{"num_hidden_layers": 12, "hidden_size": 768, "num_attention_heads": 9, "num_key_value_heads": 9, "head_dim": 128, "intermediate_size": 1536, "vocab_size": 32768, "hidden_act": "swiglu", "norm": "rmsnorm", "norm_place": "pre", "norm_eps": 1e-05, "positions": "rope", "rope_theta": 10000.0, "rope_fraction": 1.0, "qk_norm": false, "attn_scale": 0.0884, "bias": "none", "tie_word_embeddings": false, "parallel_block": false, "init": "orth", "init_std_qkv": 0.0178, "init_std_o": 0.0145, "init_std_up": 0.0178, "init_std_down": 0.0, "optimizer": "muon", "learning_rate": 0.00115, "lr_mult_o": 2.0, "lr_mult_down": 2.0, "beta1": 0.95, "lr_head": 0.0053, "max_grad_norm": 2.0, "warmup_steps": 200, "schedule": "wsd", "decay_fraction": 1.0, "decay_shape": "pow", "final_lr_fraction": 0.0, "batch_tokens": 131072, "max_seq_len": 2048, "doc_mask": false, "train_tokens": 880800000, "max_steps": 6720, "dataset": "wikipedia_en"}
MLP neurons of a small language model. Each row is named by its layer, matrix (gate and up: input weights) and neuron, and shows model dimensions 704-767. Each number is 200 + 40 x the weight over its row's rms, rounded and kept within 0 to 999. A neuron's up and down rows have the sign that makes its largest values positive.
After each neuron's rows, "fires in" lists the words (lower case) most often at its 100 highest values on Wikipedia text that the model never trained on; "fires on" lists the tokens most often at its 100 highest values on Wikipedia text that the model never trained on.

L5.gate265,131,209,232,177,249,186,282,187,149,196,242,186,213,162,171,235,230,182,179,235,218,220,144,251,175,190,215,170,159,169,183,129,179,215,228,294,188,153,206,145,220,203,159,176,194,225,141,192,199,231,193,241,89,228,172,159,158,159,146,230,261,234,173,153
L5.up265,264,202,236,128,246,131,262,244,171,131,282,187,249,197,198,203,218,170,159,125,175,162,170,135,191,162,174,223,163,191,218,156,253,161,176,198,217,172,185,170,163,208,222,151,233,161,169,113,207,182,195,251,170,234,178,187,222,217,214,219,230,215,135,255
fires in: "at", "in", "of", "by", "the"
fires on: " at", " in", " of", " by", " the"

L2.gate1077,131,233,210,192,178,250,162,243,160,213,194,251,181,169,207,238,196,228,172,184,198,239,255,173,203,202,265,202,202,211,134,160,263,226,225,223,204,217,160,175,188,118,169,232,117,92,200,106,174,204,136,163,212,229,230,156,133,122,254,221,172,188,202,214
L2.up1077,161,176,211,208,212,208,136,116,169,176,179,280,248,148,210,127,251,196,234,233,152,246,188,202,159,237,226,225,256,215,219,198,222,196,199,192,162,233,184,176,247,186,143,244,223,175,186,182,174,219,227,228,208,192,172,182,166,243,208,270,176,147,234,214
fires in: "would", "should", "day", "could", "will", "might"
fires on: " would", " should", " day", " will"

L3.gate982,209,242,173,161,116,235,223,270,106,109,168,126,209,98,196,156,176,125,221,188,249,194,216,155,236,129,161,324,184,121,333,189,167,189,243,127,231,210,134,186,142,186,218,199,195,219,151,116,164,194,231,190,236,265,180,212,211,229,271,189,175,132,271,157
L3.up982,201,214,90,239,243,171,235,171,157,198,145,167,234,228,201,172,154,186,263,193,163,157,143,184,240,145,254,342,170,187,262,243,158,184,174,170,212,264,185,163,201,216,185,210,206,230,267,178,185,137,175,198,138,249,191,229,162,236,227,169,245,216,240,216
fires in: "are", "is", "were", "be", "of"
fires on: " are", " is", " were", " be", "2", " of"

L2.gate1189,179,205,199,199,192,162,278,259,206,158,185,286,254,181,124,258,173,197,221,214,169,139,265,137,198,239,213,264,231,213,208,144,174,110,147,221,133,249,195,129,209,119,174,145,189,175,260,166,152,214,217,125,250,171,185,229,130,203,274,128,188,144,199,208
L2.up1189,184,198,172,166,239,215,231,242,164,211,238,108,175,176,158,250,198,125,202,201,167,119,219,196,199,163,236,255,201,176,193,276,138,183,214,259,185,179,153,245,171,182,191,100,99,182,230,114,238,178,175,184,127,141,227,291,234,183,168,218,187,200,180,175
fires in: "can", "could", "may", "should", "will", "must"
fires on: " can", " could", " may", " should", " must", " will"

L2.gate832,201,177,144,231,170,214,242,242,207,192,244,128,190,148,210,263,212,244,237,160,169,232,165,215,166,191,196,153,199,186,211,166,202,192,215,170,158,161,228,170,220,181,91,239,281,205,245,217,201,204,231,167,158,161,163,171,291,263,217,209,184,185,247,162
L2.up832,190,196,256,153,185,237,196,219,131,229,183,239,213,182,166,225,181,186,177,190,198,151,170,131,223,161,216,218,198,126,151,213,213,168,211,139,189,149,196,170,186,166,167,169,181,145,228,164,223,294,181,319,248,212,236,173,261,210,190,192,169,194,223,190
fires in: "this", "result", "deal"
fires on: " This", " result", " deal", "This"

L6.gate56,183,138,187,171,266,202,237,144,108,212,261,195,173,155,209,214,242,174,286,194,189,200,213,191,185,151,215,158,218,170,271,179,223,214,187,214,206,143,85,218,180,203,289,212,157,203,228,218,165,251,198,166,243,196,168,161,167,121,217,173,220,215,105,189
L6.up56,211,203,198,130,193,220,208,187,273,175,173,208,194,155,248,247,238,261,258,261,244,155,258,152,261,134,257,217,203,174,228,288,187,231,261,153,200,178,223,257,199,232,221,256,126,147,239,258,158,170,194,123,210,129,133,170,150,206,206,149,238,207,228,242
fires in: "since", "in", "until", "after", "through", "of"
fires on: " in", " until", " since", " after", " through", " of"

L3.gate108,176,212,233,222,160,201,137,228,163,222,184,182,202,202,191,227,146,263,147,202,179,192,179,141,149,222,281,194,203,204,150,177,202,237,175,195,194,241,158,203,181,173,171,206,142,209,222,152,168,239,215,214,120,235,205,154,228,224,238,237,179,144,175,177
L3.up108,146,221,222,291,190,186,194,184,144,219,175,197,246,215,197,231,218,270,175,209,269,202,180,152,149,224,177,243,206,214,175,172,134,200,243,177,248,229,147,180,121,232,167,143,258,192,217,170,227,230,272,187,124,210,192,258,221,262,174,220,239,205,221,168
fires in: "of", "several", "few", "many", "various", "numerous"
fires on: " of", " few", " several", " many", " various", " numerous"

L6.gate601,201,221,175,255,187,203,172,242,211,157,154,188,216,198,146,262,184,238,145,247,238,96,162,188,234,242,275,167,222,180,127,211,198,240,177,219,246,123,192,155,168,193,114,199,236,175,193,194,208,239,215,180,216,242,155,173,192,193,189,232,244,182,209,209
L6.up601,95,209,157,207,216,223,188,200,223,341,214,228,209,175,194,240,230,127,94,217,148,212,157,194,225,198,206,250,228,152,232,219,178,196,78,114,189,254,194,207,239,288,288,224,184,184,305,198,215,183,165,201,270,231,230,173,217,206,219,202,160,246,258,224
fires in: "2022", "2023", "2025", "2021", "2024", "2020"
fires on: "2"

L5.gate1134,151,223,191,267,224,153,223,204,153,191,180,183,250,185,169,236,115,226,141,193,216,212,300,210,225,229,145,245,215,152,198,201,223,153,209,196,225,217,250,225,256,209,168,252,161,159,216,189,201,231,156,241,212,141,206,190,183,157,155,175,187,256,241,211
L5.up1134,175,246,162,218,235,209,208,207,249,220,130,184,224,214,164,196,184,273,133,203,220,237,135,225,214,208,214,215,175,74,256,227,245,136,196,225,203,206,213,221,211,257,196,255,167,209,182,187,141,127,176,197,108,129,205,172,279,222,279,249,215,271,181,182
fires in: "of", "for", "time", "against", "received", "to"
fires on: " of", " for", " time", " against", " received", " to"

L2.gate3,250,232,188,153,120,215,154,185,184,203,247,180,175,171,237,139,223,215,145,276,195,194,262,180,207,243,138,199,216,202,180,221,256,210,160,159,239,195,209,186,209,295,241,278,185,152,139,201,224,188,196,205,164,177,203,170,299,205,193,142,198,143,175,243
L2.up3,221,172,211,250,197,174,206,220,213,104,208,169,203,196,218,169,249,159,118,266,187,132,212,180,212,263,224,191,199,227,194,210,249,218,170,228,177,153,205,178,154,245,184,258,258,218,114,187,313,268,174,147,173,174,158,151,171,179,240,226,117,137,201,204
fires in: "july", "special", "general", "no", "january"
fires on: " July", " special", " No", " General", " January", " Special"

L6.gate1319,166,193,217,185,203,210,143,211,179,169,177,151,224,184,184,286,195,248,208,141,184,201,253,193,150,214,221,251,164,198,177,237,189,220,226,230,205,234,144,119,214,245,268,196,230,200,292,215,228,193,121,241,241,180,248,222,191,221,277,213,159,164,203,229
L6.up1319,173,183,191,107,240,243,230,178,269,233,198,143,290,224,57,224,251,154,108,245,205,229,192,206,115,182,148,175,200,170,248,208,229,181,185,151,202,178,206,176,174,180,197,123,162,166,187,232,172,160,161,226,158,193,193,201,195,266,171,168,152,246,194,186
fires in: "to"
fires on: " to"

L5.gate171,113,126,169,171,196,227,250,165,252,197,169,166,183,252,253,266,243,234,162,195,165,198,189,206,197,150,134,245,180,220,234,241,194,142,166,207,199,241,223,159,207,216,258,207,277,232,150,193,122,289,184,221,227,188,158,181,271,229,165,202,200,196,162,201
L5.up171,81,246,114,187,188,241,222,216,208,149,120,141,160,183,200,182,198,278,212,214,192,232,201,194,158,141,185,112,187,211,275,201,199,188,154,218,204,171,282,262,229,171,179,159,157,251,133,199,199,204,180,150,188,174,220,153,181,348,260,175,284,208,201,198
fires in: "well", "what", "which", "of", "would", "let"
fires on: " well", " what", " which", " of", " would", " Let"

L3.gate702,215,168,175,228,155,198,207,211,238,176,186,202,196,249,186,225,188,278,183,249,237,223,236,239,146,238,189,185,197,165,157,211,164,223,214,115,253,233,177,210,218,130,110,241,236,184,247,144,264,181,189,250,181,177,203,273,162,252,243,179,149,164,182,210
L3.up702,176,167,207,166,216,245,197,178,218,205,154,98,270,251,222,247,256,213,194,212,197,194,213,227,186,115,187,233,227,181,144,291,199,181,255,181,268,214,218,152,223,306,171,191,184,127,230,250,245,262,190,191,163,167,206,218,205,218,121,162,220,203,253,150
fires in: "this", "of", "day", "these", "months"
fires on: " of", " This", " day", " These", " this", " months"

L5.gate531,184,196,264,182,208,229,127,161,230,217,207,265,188,224,225,214,262,134,191,210,170,199,153,185,150,311,189,171,211,258,184,212,194,195,124,274,183,153,215,202,176,118,214,208,154,209,163,227,208,169,140,165,205,242,160,179,202,128,224,217,169,214,164,262
L5.up531,215,157,200,181,215,160,304,250,142,252,112,155,200,237,196,168,146,193,245,148,252,188,217,189,148,189,229,130,138,157,199,217,151,146,175,228,212,182,144,234,196,295,153,166,225,227,176,177,223,264,188,226,190,186,190,223,177,229,172,226,161,218,270,79
fires in: "was", "is", "became", "has"
fires on: " was", " is", " became", " has"

L3.gate134,260,239,256,279,178,217,189,215,252,222,226,110,118,205,241,168,214,179,111,134,184,193,229,224,147,223,168,209,252,173,142,204,122,193,147,202,291,150,167,224,161,211,260,157,190,202,236,170,252,202,200,135,174,201,307,179,168,260,185,127,300,207,226,207
L3.up134,254,225,223,287,239,197,166,188,194,247,181,174,218,207,172,187,159,201,253,235,144,175,184,272,245,226,221,195,136,277,172,133,138,186,230,155,212,194,247,228,249,184,225,111,218,292,248,166,258,194,230,167,274,255,176,163,167,228,182,143,191,212,246,262
fires in: "non", "other", "held", "two", "less"
fires on: " non", " held", " Other", "Other", " two", " Un"

L6.gate918,184,215,220,218,207,186,149,197,207,169,205,246,260,207,203,209,155,231,199,237,195,188,187,187,141,163,234,144,189,191,223,214,212,235,188,246,165,258,156,288,194,215,222,155,232,219,187,178,180,243,187,172,142,225,192,242,169,144,228,225,217,255,161,200
L6.up918,212,211,183,212,211,214,169,146,155,246,170,205,278,205,120,240,116,134,182,152,202,162,136,211,193,240,173,193,125,121,300,225,117,204,149,293,228,154,209,210,253,229,148,182,205,196,187,181,266,155,246,212,167,206,240,179,154,189,202,244,188,166,132,230
fires in: "both", "most", "all", "part"
fires on: " both", " Both", " most", " all", " part"

L3.gate192,201,219,181,228,225,162,204,106,227,167,160,227,223,195,185,237,296,207,193,208,169,164,162,233,174,232,255,218,202,209,189,176,143,181,222,154,162,203,191,134,225,137,161,213,234,184,260,162,172,194,236,187,120,219,223,153,203,150,190,199,214,253,246,166
L3.up192,241,190,241,72,212,112,257,232,141,217,172,238,207,254,149,251,223,207,167,248,216,214,231,242,230,220,261,245,232,198,241,205,298,99,210,159,177,163,237,144,183,219,175,191,131,126,242,279,160,196,244,180,233,232,214,167,196,110,136,203,246,234,222,219
fires in: "after", "when", "while", "following", "although"
fires on: " After", "After", " While", " when", " When"

L5.gate26,163,163,183,191,184,206,176,213,72,236,223,248,228,152,178,216,191,179,219,241,191,206,217,254,203,170,274,132,202,229,209,130,235,185,207,148,245,210,154,199,200,190,177,161,196,208,242,230,198,171,218,164,192,201,218,154,219,244,206,195,179,144,192,175
L5.up26,208,197,261,202,254,235,142,185,140,187,255,234,161,204,151,245,163,174,246,203,185,195,215,175,260,269,221,218,208,192,209,161,221,215,261,205,214,271,163,169,223,207,256,196,170,203,270,247,136,239,276,156,158,203,207,195,110,188,238,228,196,208,219,208
fires in: "in"
fires on: " in", "u", "in"

L2.gate1438,220,215,228,179,235,142,259,253,200,226,202,233,182,140,248,206,179,224,168,217,181,93,246,279,200,281,206,255,246,273,264,157,231,202,137,180,209,231,165,190,186,271,180,207,218,167,194,180,202,101,176,201,158,290,167,254,232,215,193,217,196,204,184,185
L2.up1438,186,196,187,227,223,190,160,205,183,255,219,177,201,157,201,237,172,153,209,213,157,243,252,186,251,135,196,238,252,248,145,161,245,170,227,182,184,210,169,193,210,142,204,169,177,249,127,150,182,145,224,230,195,159,193,148,226,196,230,194,226,201,105,283
fires in: "world", "america", "united", "india", "south", "japan"
fires on: " World", " America", " India", " world", " United"

L3.gate1468,171,166,233,233,180,186,184,254,212,189,235,157,297,226,257,215,163,158,185,153,226,232,102,228,191,212,303,220,200,247,173,189,146,184,210,220,199,210,166,317,132,251,215,215,198,196,191,142,159,167,206,194,169,224,214,201,163,254,220,179,217,202,218,164
L3.up1468,136,169,252,193,143,280,185,230,209,237,234,199,240,188,201,224,229,201,153,220,150,281,203,229,157,214,217,180,238,259,223,148,252,218,284,265,223,228,208,212,163,145,222,202,151,141,171,119,264,188,279,157,201,181,140,228,199,180,218,241,194,137,163,275
fires in: "of", "some", "any", "no", "several"
fires on: " of", " some", " any", " Some", " no", " several"

L6.gate1176,237,176,216,163,211,198,225,197,201,155,196,162,288,112,211,217,169,256,215,249,140,194,193,222,241,236,118,209,184,167,224,235,267,180,202,108,199,144,175,178,218,168,256,130,223,200,165,237,150,226,259,224,137,214,155,213,236,204,163,142,191,170,204,300
L6.up1176,260,241,106,239,193,202,319,211,196,158,167,274,217,224,217,162,153,275,146,188,214,274,212,123,217,137,132,199,184,177,205,218,194,111,136,133,189,93,200,263,220,145,161,171,164,254,237,169,245,186,183,234,157,252,216,246,171,221,171,168,125,133,215,269
fires in: "are", "were"
fires on: " are", " were", "et", "z"

L2.gate1493,197,202,191,82,192,171,109,229,231,186,256,129,202,170,131,140,214,175,167,198,186,125,210,197,182,187,252,186,128,143,129,230,128,201,232,223,235,257,40,265,202,224,187,196,264,203,256,208,258,191,208,256,230,164,207,244,126,188,216,112,174,180,160,165
L2.up1493,179,76,227,201,231,195,188,180,191,135,278,216,197,255,216,264,201,203,156,194,232,219,295,234,296,236,217,237,157,237,226,242,244,178,189,194,171,172,120,184,187,158,159,180,276,304,172,218,212,136,235,225,227,277,250,209,100,217,205,214,168,147,142,192
fires in: "as", "major", "latter", "quamino"
fires on: " as", " major", " Qu", " latter"

L6.gate163,200,154,208,182,151,259,98,169,237,159,190,176,175,177,150,224,261,199,165,279,232,239,231,234,235,261,190,204,180,159,153,187,148,201,206,166,174,218,156,275,186,187,262,276,218,163,173,251,163,182,168,228,185,235,227,157,196,217,133,214,167,191,111,146
L6.up163,194,198,254,236,150,216,277,271,242,228,254,252,198,263,161,254,221,194,206,195,174,209,207,146,234,275,198,184,185,227,193,191,188,162,191,225,258,213,131,203,231,192,164,185,208,187,184,260,178,182,201,190,179,200,197,251,257,175,163,234,200,290,248,186
fires in: "at", "of", "from", "founded", "by"
fires on: " at", " of", " from", " by"

L5.gate1454,213,206,173,240,171,183,198,240,278,236,158,183,184,240,222,222,148,240,155,206,204,161,217,252,246,251,245,223,222,222,190,151,155,143,160,172,188,212,180,179,199,212,208,166,168,156,162,221,147,222,182,237,241,231,178,212,212,182,214,243,273,181,170,163
L5.up1454,149,187,196,233,213,213,213,216,184,188,225,144,249,171,208,302,237,254,272,184,159,222,206,169,205,214,151,281,267,182,244,189,139,196,210,262,159,147,199,272,200,175,189,258,155,205,228,123,193,177,223,93,218,246,306,153,201,226,191,138,126,158,223,213
fires in: "well", "first", "of", "it", "was"
fires on: " well", " first", " of", " it", " was"

L5.gate848,216,185,206,227,191,293,202,213,218,262,143,229,218,227,194,194,151,232,208,207,250,199,210,158,198,162,188,259,192,162,193,257,178,180,161,139,173,175,261,258,212,173,226,291,192,250,294,171,209,211,192,181,172,198,218,184,280,185,210,175,174,152,105,253
L5.up848,200,344,197,239,206,195,222,160,222,191,218,207,188,153,263,189,199,140,250,215,252,228,174,202,244,224,206,195,178,170,260,222,294,195,183,249,289,188,223,185,205,199,227,191,205,241,224,209,200,181,187,189,127,210,228,204,113,201,206,162,167,177,156,249
fires in: "of", "re", "gobert", "ghostface"
fires on: " of", " re", "ober", " co", "face"

L2.gate1396,177,252,164,133,143,274,232,179,230,236,224,237,190,231,173,166,220,298,143,250,178,189,190,219,187,242,206,209,178,269,155,177,188,177,249,166,206,187,234,193,167,259,161,103,178,150,258,220,254,215,218,215,279,213,153,194,187,280,245,200,209,159,245,188
L2.up1396,133,166,195,142,148,144,156,143,113,218,152,193,214,167,172,142,175,272,191,192,77,220,195,221,164,257,149,163,171,188,290,172,203,156,264,251,171,221,232,204,210,145,228,152,206,218,227,120,335,114,243,266,282,187,216,215,187,200,189,192,227,183,257,181
fires in: "28", "27", "as", "29", "25", "8"
fires on: "8", "7", "5", " as", "9", "6"

L2.gate220,261,193,177,174,197,198,151,204,169,173,194,214,174,270,148,197,136,266,157,173,165,166,278,223,192,175,179,281,196,257,168,218,260,219,194,214,202,199,268,212,248,180,245,218,154,168,155,137,152,210,241,210,176,162,223,164,200,183,228,247,236,190,197,208
L2.up220,171,184,180,174,144,159,188,185,225,126,201,168,123,191,102,238,198,212,139,209,235,293,214,200,180,191,168,175,202,266,166,210,195,189,159,125,177,189,222,218,247,205,152,159,206,262,210,178,201,136,161,192,180,157,201,199,250,248,170,194,195,256,206,196
fires in: "cup", "national", "championship", "championships", "premiership", "university"
fires on: " Cup", " National", " Championship", " Championships", " Premiership"

L6.gate261,245,164,144,222,211,162,226,177,207,120,215,181,206,158,234,233,151,213,111,146,179,197,179,207,147,174,210,251,152,189,158,137,301,150,122,243,179,150,253,156,238,234,191,164,208,178,227,194,210,234,251,167,253,238,145,147,237,154,129,252,188,161,218,219
L6.up261,247,160,116,144,242,171,201,213,160,206,241,221,225,198,175,165,274,133,238,154,255,237,134,136,222,187,210,204,280,163,243,183,298,142,194,200,203,252,163,225,204,269,188,221,254,232,204,230,207,237,223,220,230,165,159,272,221,209,199,288,237,209,219,181
fires in: "by", "at"
fires on: " by", " at", " At", " By", "By"

L6.gate1217,243,183,182,166,171,233,152,145,252,150,212,125,194,207,194,171,239,169,208,205,232,193,209,219,147,245,275,125,195,222,137,233,160,213,154,240,136,114,112,220,181,178,203,251,199,227,238,175,206,218,197,173,147,158,250,232,284,222,185,263,214,110,151,306
L6.up1217,197,179,231,151,199,197,184,228,231,230,161,224,220,272,192,224,183,142,182,161,187,254,205,187,199,215,194,208,73,193,132,197,142,195,223,215,83,220,178,169,223,189,214,249,252,304,156,229,204,197,108,266,109,210,208,273,188,172,259,161,232,169,193,177
fires in: "and", "or", "is"
fires on: " and", " or", " is"

L3.gate917,216,159,193,182,118,160,221,161,201,263,189,109,221,178,253,223,192,253,214,235,206,208,189,166,246,168,183,209,275,239,202,210,202,170,168,239,320,212,196,241,242,209,137,159,213,196,168,162,132,145,197,289,176,187,156,257,130,122,189,141,280,162,169,192
L3.up917,231,186,179,210,188,244,196,134,228,200,240,195,245,121,164,226,244,185,122,164,242,193,291,167,163,184,159,170,216,241,209,147,203,166,226,216,213,141,197,203,273,236,166,230,205,168,201,163,231,256,166,230,164,175,178,212,179,136,241,194,277,245,190,210
fires in: "who", "how", "which", "more", "where"
fires on: " who", " how", " which", " more", " where", "9"

L3.gate564,196,157,153,216,149,160,144,168,187,147,276,150,227,135,168,209,194,209,157,217,178,210,152,218,220,160,206,231,202,227,158,235,181,185,211,195,155,217,166,223,150,95,182,136,163,290,199,194,273,205,162,216,125,130,162,212,244,223,219,170,200,227,205,170
L3.up564,226,124,258,233,176,170,238,155,194,148,182,153,200,185,194,228,224,191,204,203,235,196,207,215,232,189,183,195,128,163,162,200,171,117,236,147,233,214,148,260,276,199,165,214,244,164,239,148,219,240,173,279,172,235,251,200,232,189,175,111,234,199,133,181
fires in: "of"
fires on: " of", "th"

L2.gate336,260,245,175,198,197,217,254,243,155,242,183,214,171,203,183,173,173,170,179,217,128,183,150,111,228,201,184,147,214,219,110,179,213,190,129,225,214,125,208,202,159,215,197,187,255,232,194,190,300,267,232,190,239,244,197,225,155,272,217,193,211,250,90,219
L2.up336,232,180,182,221,118,202,194,236,161,232,240,236,220,164,132,207,276,139,181,238,162,236,172,230,171,216,159,194,196,164,190,181,168,114,217,173,223,185,181,198,215,193,160,142,215,181,220,168,138,212,219,209,221,228,302,224,237,234,208,205,209,212,210,163
fires in: "as", "2021", "2023", "2024", "2020", "2025"
fires on: " as", "2", "9"

L2.gate62,213,169,245,287,204,204,230,195,286,194,146,129,194,231,230,232,167,166,231,213,137,236,160,305,139,204,226,177,157,168,225,197,142,155,235,211,185,180,258,183,206,286,205,236,197,257,299,185,196,235,202,174,182,202,181,209,271,266,147,160,196,238,202,188
L2.up62,200,152,227,197,149,247,190,208,201,229,181,193,168,143,181,234,210,184,228,201,183,192,205,180,185,204,240,141,169,139,118,218,187,238,163,235,254,211,176,203,272,234,180,206,230,246,227,190,292,210,200,188,173,145,252,193,178,212,142,184,229,199,179,158
fires in: "this", "on", "during"
fires on: " This", " this", "On", "This", "During"

L2.gate1501,156,186,159,190,282,190,211,196,163,165,180,247,187,184,158,256,156,215,177,179,193,179,208,180,210,222,180,213,146,234,172,181,168,247,198,227,194,186,187,200,192,79,160,104,189,215,184,145,78,142,201,240,176,217,244,201,196,216,217,184,203,209,287,210
L2.up1501,140,159,202,198,228,251,218,135,158,163,200,229,203,174,279,223,176,176,202,170,179,194,199,174,192,195,142,239,113,174,159,191,187,240,116,235,167,185,186,237,194,121,188,134,184,294,161,153,110,249,232,206,163,211,177,169,106,185,167,161,180,177,210,215
fires in: "will", "can", "could", "would", "should", "let"
fires on: " will", " can", " could", " should", " would", " Let"

L2.gate1078,183,160,212,195,96,205,130,168,175,132,195,271,163,186,140,117,185,183,210,212,169,245,253,254,231,204,205,199,195,197,209,259,201,275,135,147,140,220,284,218,232,254,209,176,187,157,196,243,201,206,167,235,185,199,247,165,212,268,170,288,184,226,216,198
L2.up1078,256,213,252,231,145,212,224,145,108,242,252,211,189,184,259,229,248,246,190,337,160,199,210,184,170,159,211,201,129,182,119,245,203,166,280,164,240,184,226,225,186,163,198,193,204,243,202,162,308,216,261,196,221,189,163,221,235,269,153,212,241,174,166,165
fires in: "two", "three", "four", "any"
fires on: " two", " three", " four", " any"

L5.gate889,172,220,220,219,199,172,166,127,221,160,194,220,171,301,232,252,175,244,148,304,194,251,134,188,164,274,181,209,179,198,228,134,131,209,210,184,143,136,115,204,171,183,193,169,175,256,214,231,140,147,187,264,172,200,192,164,168,261,132,224,268,212,160,243
L5.up889,204,187,220,248,138,228,202,210,230,162,142,180,196,204,143,212,222,210,240,201,157,194,291,195,165,193,163,179,206,158,287,165,199,128,191,184,126,143,165,292,224,244,232,150,192,183,258,209,208,111,169,238,220,167,185,173,160,215,201,208,154,233,173,218
fires in: "of", "at", "for", "in", "to"
fires on: " of", " at", " for", " in", " to"

L3.gate195,158,174,183,220,150,178,154,172,235,112,253,162,216,204,252,229,125,226,199,267,196,168,141,252,208,204,163,143,304,201,90,234,150,203,274,213,226,224,199,192,207,160,197,221,232,229,167,192,228,197,300,150,218,216,267,173,210,210,181,190,196,177,174,53
L3.up195,207,227,222,240,192,141,221,233,249,260,237,207,168,208,187,243,151,195,152,182,181,148,142,130,214,213,188,187,218,179,170,177,267,150,209,198,131,229,165,218,220,128,139,208,254,194,232,113,230,236,150,211,181,162,270,196,192,195,225,248,99,257,207,160
fires in: "of", "thirty", "famous", "prominent"
fires on: " of", " million", " famous", " prominent"

L5.gate513,252,224,183,192,211,137,211,223,161,207,186,201,241,190,154,256,210,193,209,214,203,185,182,201,227,194,229,162,214,230,228,201,234,200,147,164,210,170,146,187,242,232,210,229,209,176,220,178,197,239,193,177,278,74,194,195,202,192,180,181,207,146,270,184
L5.up513,198,296,199,212,231,126,260,198,184,205,207,211,212,256,184,224,175,147,201,202,121,175,226,105,237,189,237,175,236,186,214,125,203,226,203,124,163,211,217,196,176,144,215,185,234,128,226,163,252,254,241,165,296,194,135,190,204,183,234,166,186,196,206,282
fires in: "and", "in"
fires on: " and", " in", " to"

L2.gate1017,132,163,276,226,244,173,211,159,245,227,125,267,189,242,153,210,195,191,233,213,166,162,165,194,138,167,241,130,140,150,244,200,193,161,225,177,190,200,257,215,159,219,270,174,169,261,235,124,241,224,185,256,154,295,133,245,270,201,203,200,170,213,199,267
L2.up1017,144,193,275,152,248,139,233,192,281,182,156,261,216,202,226,152,237,218,177,205,178,201,230,222,156,193,258,238,206,201,286,212,259,200,226,175,186,220,238,256,194,227,234,230,180,174,194,131,313,174,244,258,174,265,172,135,208,199,152,197,176,143,191,181
fires in: "s", "31", "01", "d", "m", "00"
fires on: "1", ".S", "0", ".D", ".M"

L2.gate338,218,187,213,195,105,116,203,149,115,124,196,164,150,180,268,222,169,169,219,238,125,222,217,263,205,162,205,198,207,235,217,235,158,252,143,273,136,132,209,237,139,213,205,185,195,223,253,233,233,192,297,251,172,181,272,131,256,219,83,260,299,259,163,195
L2.up338,181,173,224,190,200,89,271,197,153,86,227,236,76,232,110,199,212,161,260,162,208,193,199,191,241,221,208,186,239,232,184,261,217,147,212,221,164,148,204,148,187,239,252,210,202,250,239,143,224,215,209,261,169,241,282,202,243,131,195,234,229,234,177,142
fires in: "long", "short", "wide", "longdon", "longer", "largest"
fires on: " short", " long", " Long", " wide", " broad", " mult"